Weights of a small GPT-style language model, trained from scratch on English Wikipedia.
Architecture: LayerNorm before each block, no position embeddings, biases, tied embeddings.
MLP neurons of a small language model. Each row is named by its layer, matrix (up: input weights; down: output weights) and neuron, and shows model dimensions 0-63. Each number is 200 + 30 x the weight over its row's rms, rounded and kept within 0 to 999.
Before each neuron's rows, "fires on" lists the tokens most often at its 100 highest values on Wikipedia text that the model never trained on.

fires on: " to", " Sh", "h"
L8.up1352,178,255,221,233,194,212,251,220,206,159,201,181,151,231,213,230,234,207,232,161,189,231,265,211,154,157,187,166,212,213,225,122,230,237,214,182,194,195,158,195,166,194,179,212,187,228,203,246,136,208,149,252,194,226,175,169,229,167,200,186,213,161,198,177
L8.down1352,237,238,212,160,159,242,170,199,176,242,198,209,155,217,249,193,172,237,233,128,264,202,177,254,136,157,175,192,226,224,199,199,212,197,195,229,204,217,200,214,189,232,228,202,227,189,223,201,178,233,188,158,185,207,227,212,189,177,182,244,256,228,198,209

fires on: "'s", " his", "-", " wrote", "ie's", " their"
L9.up943,190,161,194,177,204,248,243,155,223,227,153,222,171,206,187,190,138,220,210,207,201,178,170,210,212,218,248,190,212,195,191,242,231,202,206,183,196,231,193,241,206,207,185,192,200,256,275,225,185,156,228,178,161,148,190,153,177,214,230,241,203,196,137,161
L9.down943,222,189,181,243,213,244,238,189,228,170,207,195,160,186,251,186,231,204,194,236,229,218,238,227,196,151,241,240,213,264,201,219,207,206,163,158,200,188,196,185,172,243,206,182,167,210,196,201,229,169,203,200,206,276,212,229,198,178,209,232,204,135,218,146

fires on: " his", "'s", " of", " own", "ley's", "-"
L9.up1658,180,197,244,190,182,155,234,168,166,183,144,177,206,179,177,231,245,237,185,171,181,191,227,182,197,221,151,124,173,188,204,238,240,184,206,216,170,228,244,182,227,157,219,237,248,200,211,175,234,215,227,200,229,155,135,134,187,174,175,221,211,188,213,201
L9.down1658,205,202,217,168,266,229,204,250,166,245,127,224,184,171,219,182,205,217,207,219,186,139,183,223,251,160,224,211,209,260,211,158,250,177,201,175,161,218,202,175,210,203,147,174,219,227,202,242,173,195,211,187,186,197,207,176,224,165,240,239,281,204,221,187

fires on: " |", " a", " Th", " ", ":", "born"
L9.up1704,197,204,189,226,137,165,173,161,221,210,188,189,211,250,190,218,203,188,243,189,228,185,151,232,262,181,156,243,189,152,189,185,226,191,203,188,224,258,225,215,186,173,197,256,193,230,257,159,232,187,272,169,203,172,226,187,224,198,219,223,195,177,247,208
L9.down1704,172,202,207,185,226,189,195,210,253,244,213,242,159,188,189,240,207,227,186,239,217,268,222,268,132,246,214,171,194,188,181,190,126,251,204,151,154,241,225,162,218,191,214,144,210,223,160,244,136,230,173,249,156,189,192,199,213,171,201,172,190,174,217,112

fires on: " of", "0", " and", " Ha", " •"
L2.up1315,189,187,166,246,199,174,204,216,191,211,230,223,208,151,239,248,208,205,231,212,139,251,226,183,237,220,228,176,180,236,196,231,153,201,195,178,244,163,186,247,195,218,213,202,221,238,244,213,188,178,202,175,190,236,203,204,161,189,193,185,144,222,234,220
L2.down1315,159,191,198,224,205,149,199,208,177,211,226,134,171,186,200,176,183,226,179,201,231,202,207,208,199,252,227,221,192,157,175,188,205,202,219,233,240,192,177,167,230,200,241,160,225,191,144,184,244,232,116,220,238,238,251,208,265,205,177,248,249,199,159,192

fires on: ",", " and"
L9.up63,184,207,239,221,185,220,229,226,196,224,167,188,220,215,186,186,198,251,211,179,189,249,154,208,198,217,208,177,175,198,220,139,170,220,219,175,200,242,154,215,193,213,194,212,128,187,187,221,259,201,221,190,143,182,172,169,215,259,190,181,203,232,178,224
L9.down63,216,201,168,169,203,253,175,195,196,173,190,183,153,196,210,236,222,198,207,243,289,208,204,205,199,212,240,188,223,231,239,201,198,222,188,210,216,210,221,221,165,184,214,181,195,187,199,240,192,234,206,194,158,233,195,207,217,216,200,178,210,149,193,175

fires on: " a", " A", " the", "The", " ", " The"
L9.up574,203,199,199,244,182,165,262,244,129,214,214,197,228,245,131,190,202,181,203,197,242,239,282,201,212,136,234,266,176,194,141,210,211,269,225,221,207,228,198,233,205,175,176,186,188,164,237,242,199,192,254,191,198,207,203,238,214,219,232,206,208,164,195,234
L9.down574,219,125,223,180,231,215,162,191,237,192,217,222,259,240,213,171,202,126,168,226,137,212,179,192,200,211,188,155,209,172,190,218,190,237,222,191,199,180,227,161,207,188,155,214,216,204,215,157,243,207,207,163,247,254,174,211,178,212,198,199,223,126,167,187

fires on: " his", "'s", " and", " "
L9.up200,193,190,188,187,192,152,254,202,185,206,155,169,218,208,214,150,210,207,215,182,199,178,223,213,191,198,217,204,179,218,165,232,205,193,183,234,165,237,217,265,157,148,189,198,226,218,205,230,224,283,276,203,247,181,147,206,196,205,245,229,225,225,188,170
L9.down200,242,210,207,183,232,198,176,205,149,179,206,275,215,196,208,164,202,236,174,204,255,252,210,205,232,148,176,221,212,207,156,195,230,161,198,256,153,214,226,209,225,262,228,167,176,223,201,214,216,260,164,184,218,255,223,132,142,201,232,230,248,205,204,180

fires on: " S", " s", " Sh", " c", "S", " h"
L9.up1541,189,209,225,190,166,190,226,168,209,181,172,161,231,204,236,192,187,224,257,194,210,189,216,226,205,176,235,209,142,148,232,183,170,200,227,159,171,192,121,192,193,119,199,201,238,232,222,242,144,221,179,235,195,266,211,213,171,235,212,229,210,181,209,182
L9.down1541,187,211,208,172,263,235,183,224,191,175,205,210,192,207,180,177,159,193,194,235,203,195,168,234,307,189,168,205,197,215,211,104,188,224,174,214,200,248,196,144,261,235,206,228,184,193,223,215,247,162,181,248,162,116,234,181,254,157,188,163,192,208,168,270

fires on: ",", " of", "),", " and", "\","
L2.up1506,180,189,184,241,192,164,223,206,193,209,172,173,209,217,196,151,188,241,235,173,213,229,173,184,237,211,170,207,159,159,180,202,229,175,166,196,175,215,218,172,163,206,188,192,185,203,238,205,232,207,179,173,202,190,185,162,163,213,190,205,245,187,208,211
L2.down1506,223,130,149,143,231,191,142,180,186,221,228,204,168,234,153,201,207,203,215,223,182,179,134,171,200,239,230,155,230,195,272,178,145,181,190,221,210,173,199,203,224,155,193,154,178,212,189,229,186,177,168,246,171,217,259,226,218,224,191,138,163,194,202,204

fires on: " ", "man", " of", " an", " P", "in"
L9.up860,228,210,275,242,192,198,214,172,293,219,246,207,104,190,219,201,215,233,218,167,213,219,172,190,242,172,151,154,188,153,186,178,209,194,252,197,177,169,154,208,155,164,212,237,214,214,188,265,204,212,239,203,196,147,210,208,167,224,275,213,238,146,178,198
L9.down860,186,162,140,170,248,213,216,221,118,162,176,233,258,178,171,242,199,181,219,195,211,228,169,218,140,243,204,224,170,222,190,202,216,199,125,217,211,261,235,250,249,213,233,201,206,165,241,158,214,224,154,196,169,219,193,195,239,202,259,168,172,184,187,213

fires on: " to", " of", " Average", " Time"
L8.up1807,208,221,193,227,193,213,198,189,117,157,195,196,221,189,187,241,230,182,151,164,224,232,226,207,189,224,209,183,186,177,179,177,180,228,234,171,209,237,199,178,154,201,176,163,204,178,166,210,208,215,145,189,187,184,185,147,286,174,154,195,215,197,268,191
L8.down1807,208,178,201,157,208,229,186,176,202,231,198,200,191,189,182,194,234,255,245,162,168,183,188,217,146,222,212,204,172,219,169,185,207,209,200,256,176,217,218,254,171,167,152,241,156,204,242,207,199,208,225,167,194,222,185,224,168,149,189,220,212,163,193,185

fires on: " his", "b", "'s", "el"
L8.up1003,190,153,207,149,174,237,200,225,242,178,154,240,227,231,172,144,191,206,206,181,169,201,223,174,206,194,190,189,128,197,146,226,230,213,198,184,182,227,224,251,197,187,165,265,213,205,187,187,277,250,231,187,203,203,180,139,178,200,229,199,194,165,173,198
L8.down1003,248,216,148,193,233,147,216,189,157,170,222,210,190,189,205,181,162,241,225,188,153,194,185,218,187,157,164,211,247,252,227,261,189,202,183,231,154,203,180,198,177,221,256,194,140,248,202,242,263,221,197,154,177,231,254,218,195,160,202,214,179,209,188,152

fires on: " ", " to", " |", " would", " of"
L8.up1468,226,230,169,182,239,172,226,171,154,193,230,209,172,186,229,208,184,189,195,170,199,252,221,204,135,151,165,197,225,157,222,213,209,154,187,198,207,196,186,206,226,216,186,173,212,189,181,235,141,299,201,198,187,189,237,135,184,221,207,197,237,168,224,186
L8.down1468,216,187,198,200,173,210,182,202,176,195,206,272,236,168,189,151,236,183,239,147,193,169,170,220,204,163,122,204,161,198,229,188,219,190,228,184,204,236,216,210,204,169,238,258,178,146,204,172,185,99,207,248,220,217,158,191,251,175,225,187,191,239,236,194

fires on: ".", " c", " l", " —", " g", " G"
L8.up1851,219,218,214,232,201,170,229,212,202,175,221,205,186,121,250,208,196,216,214,194,210,238,202,186,263,231,148,206,164,222,198,256,164,205,208,207,216,187,244,233,184,238,190,217,187,204,201,180,179,216,215,225,218,237,215,209,190,147,192,150,169,266,166,200
L8.down1851,207,207,156,174,189,244,223,186,217,230,175,198,177,148,217,184,230,149,200,170,225,249,166,144,190,184,266,148,204,206,247,140,215,176,157,204,166,140,163,194,217,192,186,214,220,243,222,161,220,227,202,241,221,207,224,208,185,190,242,188,215,191,175,184

fires on: ",", " least", ".", " and"
L8.up559,227,179,212,189,153,182,219,205,235,211,220,218,210,213,210,209,163,204,190,187,163,194,202,186,186,196,197,177,201,156,170,167,201,167,199,222,145,176,245,187,169,233,214,202,196,208,223,178,246,189,212,245,176,168,184,203,220,176,253,237,272,233,198,236
L8.down559,161,208,200,184,190,260,231,197,230,201,195,182,180,259,235,219,197,191,204,213,193,257,229,191,172,167,225,234,189,265,125,221,179,250,178,187,223,190,244,198,217,246,209,214,206,162,206,198,174,209,195,217,178,177,201,197,172,174,236,170,146,174,205,137

fires on: ".", " |", ";"
L2.up1105,195,159,204,169,135,187,242,172,224,196,218,230,174,198,173,190,182,178,216,197,210,233,243,215,232,153,176,224,197,234,159,191,225,217,162,209,208,191,231,202,189,188,189,229,208,250,200,159,239,195,211,243,177,149,203,206,229,180,197,208,206,181,177,174
L2.down1105,208,197,135,153,194,205,176,198,195,160,229,239,195,226,198,215,157,210,208,263,217,181,193,192,195,222,235,237,175,262,193,189,216,223,206,176,191,197,181,226,226,177,146,196,196,208,231,218,193,192,201,228,175,165,220,163,211,174,245,235,229,228,240,189

fires on: " the", "'s", " a", " whose"
L8.up1246,206,225,167,194,221,158,197,239,216,190,202,227,197,220,176,184,179,192,185,170,203,179,228,179,181,203,221,183,169,198,201,217,273,258,212,194,224,226,206,222,237,220,200,200,211,218,248,273,217,212,200,210,195,181,193,169,189,156,207,170,160,160,267,192
L8.down1246,202,150,184,144,208,163,207,195,192,187,180,212,169,178,196,119,188,160,149,176,130,270,144,220,199,128,140,209,208,171,213,212,213,195,186,241,224,161,254,228,211,202,222,225,177,179,166,241,228,215,231,225,188,191,195,215,182,186,256,183,261,135,223,166

fires on: ".", ".\n", " |", " so", ")."
L2.up450,211,193,228,182,203,150,211,231,167,132,248,181,172,169,186,235,201,148,220,209,189,240,217,187,221,174,193,154,153,194,178,198,194,191,176,192,191,189,174,211,200,213,148,202,226,191,168,220,210,258,214,194,153,233,153,202,200,246,221,191,196,217,262,192
L2.down450,178,185,131,171,185,226,223,187,194,219,143,229,201,182,207,161,186,214,221,241,179,155,208,240,173,221,210,232,208,203,205,195,256,213,169,217,215,243,227,239,194,145,228,164,197,191,202,205,214,157,241,186,208,210,188,188,245,235,201,201,209,192,220,168

fires on: ",", "-", "–"
L9.up615,186,186,150,143,210,196,239,175,195,178,238,206,168,150,234,234,245,205,158,280,204,213,248,219,207,230,181,227,163,215,146,153,233,224,182,175,222,217,226,204,163,176,214,249,229,144,188,167,216,220,191,208,202,225,181,172,182,217,217,246,246,200,196,222
L9.down615,212,187,164,216,175,194,160,229,173,204,160,190,209,231,204,225,192,132,174,202,253,250,225,158,167,213,228,226,194,185,200,182,198,214,228,210,226,210,199,205,253,198,188,150,159,211,232,214,124,199,253,213,213,202,172,235,157,125,262,211,182,202,169,236

fires on: ",", "9", " ", "8", ".", "il"
L8.up1154,158,171,194,161,145,157,192,205,216,252,174,203,208,190,195,197,170,191,207,231,234,223,204,194,229,211,218,200,217,202,184,209,205,194,222,193,211,234,194,204,227,206,167,223,258,220,198,181,227,188,222,212,187,163,227,134,187,211,195,168,201,180,166,169
L8.down1154,237,205,194,157,210,165,249,157,169,230,194,158,188,251,186,201,259,194,206,228,225,248,184,193,196,216,193,164,174,207,179,165,213,247,170,177,209,166,185,197,201,215,194,166,209,171,210,232,233,189,184,209,150,239,210,169,226,184,221,218,145,164,195,208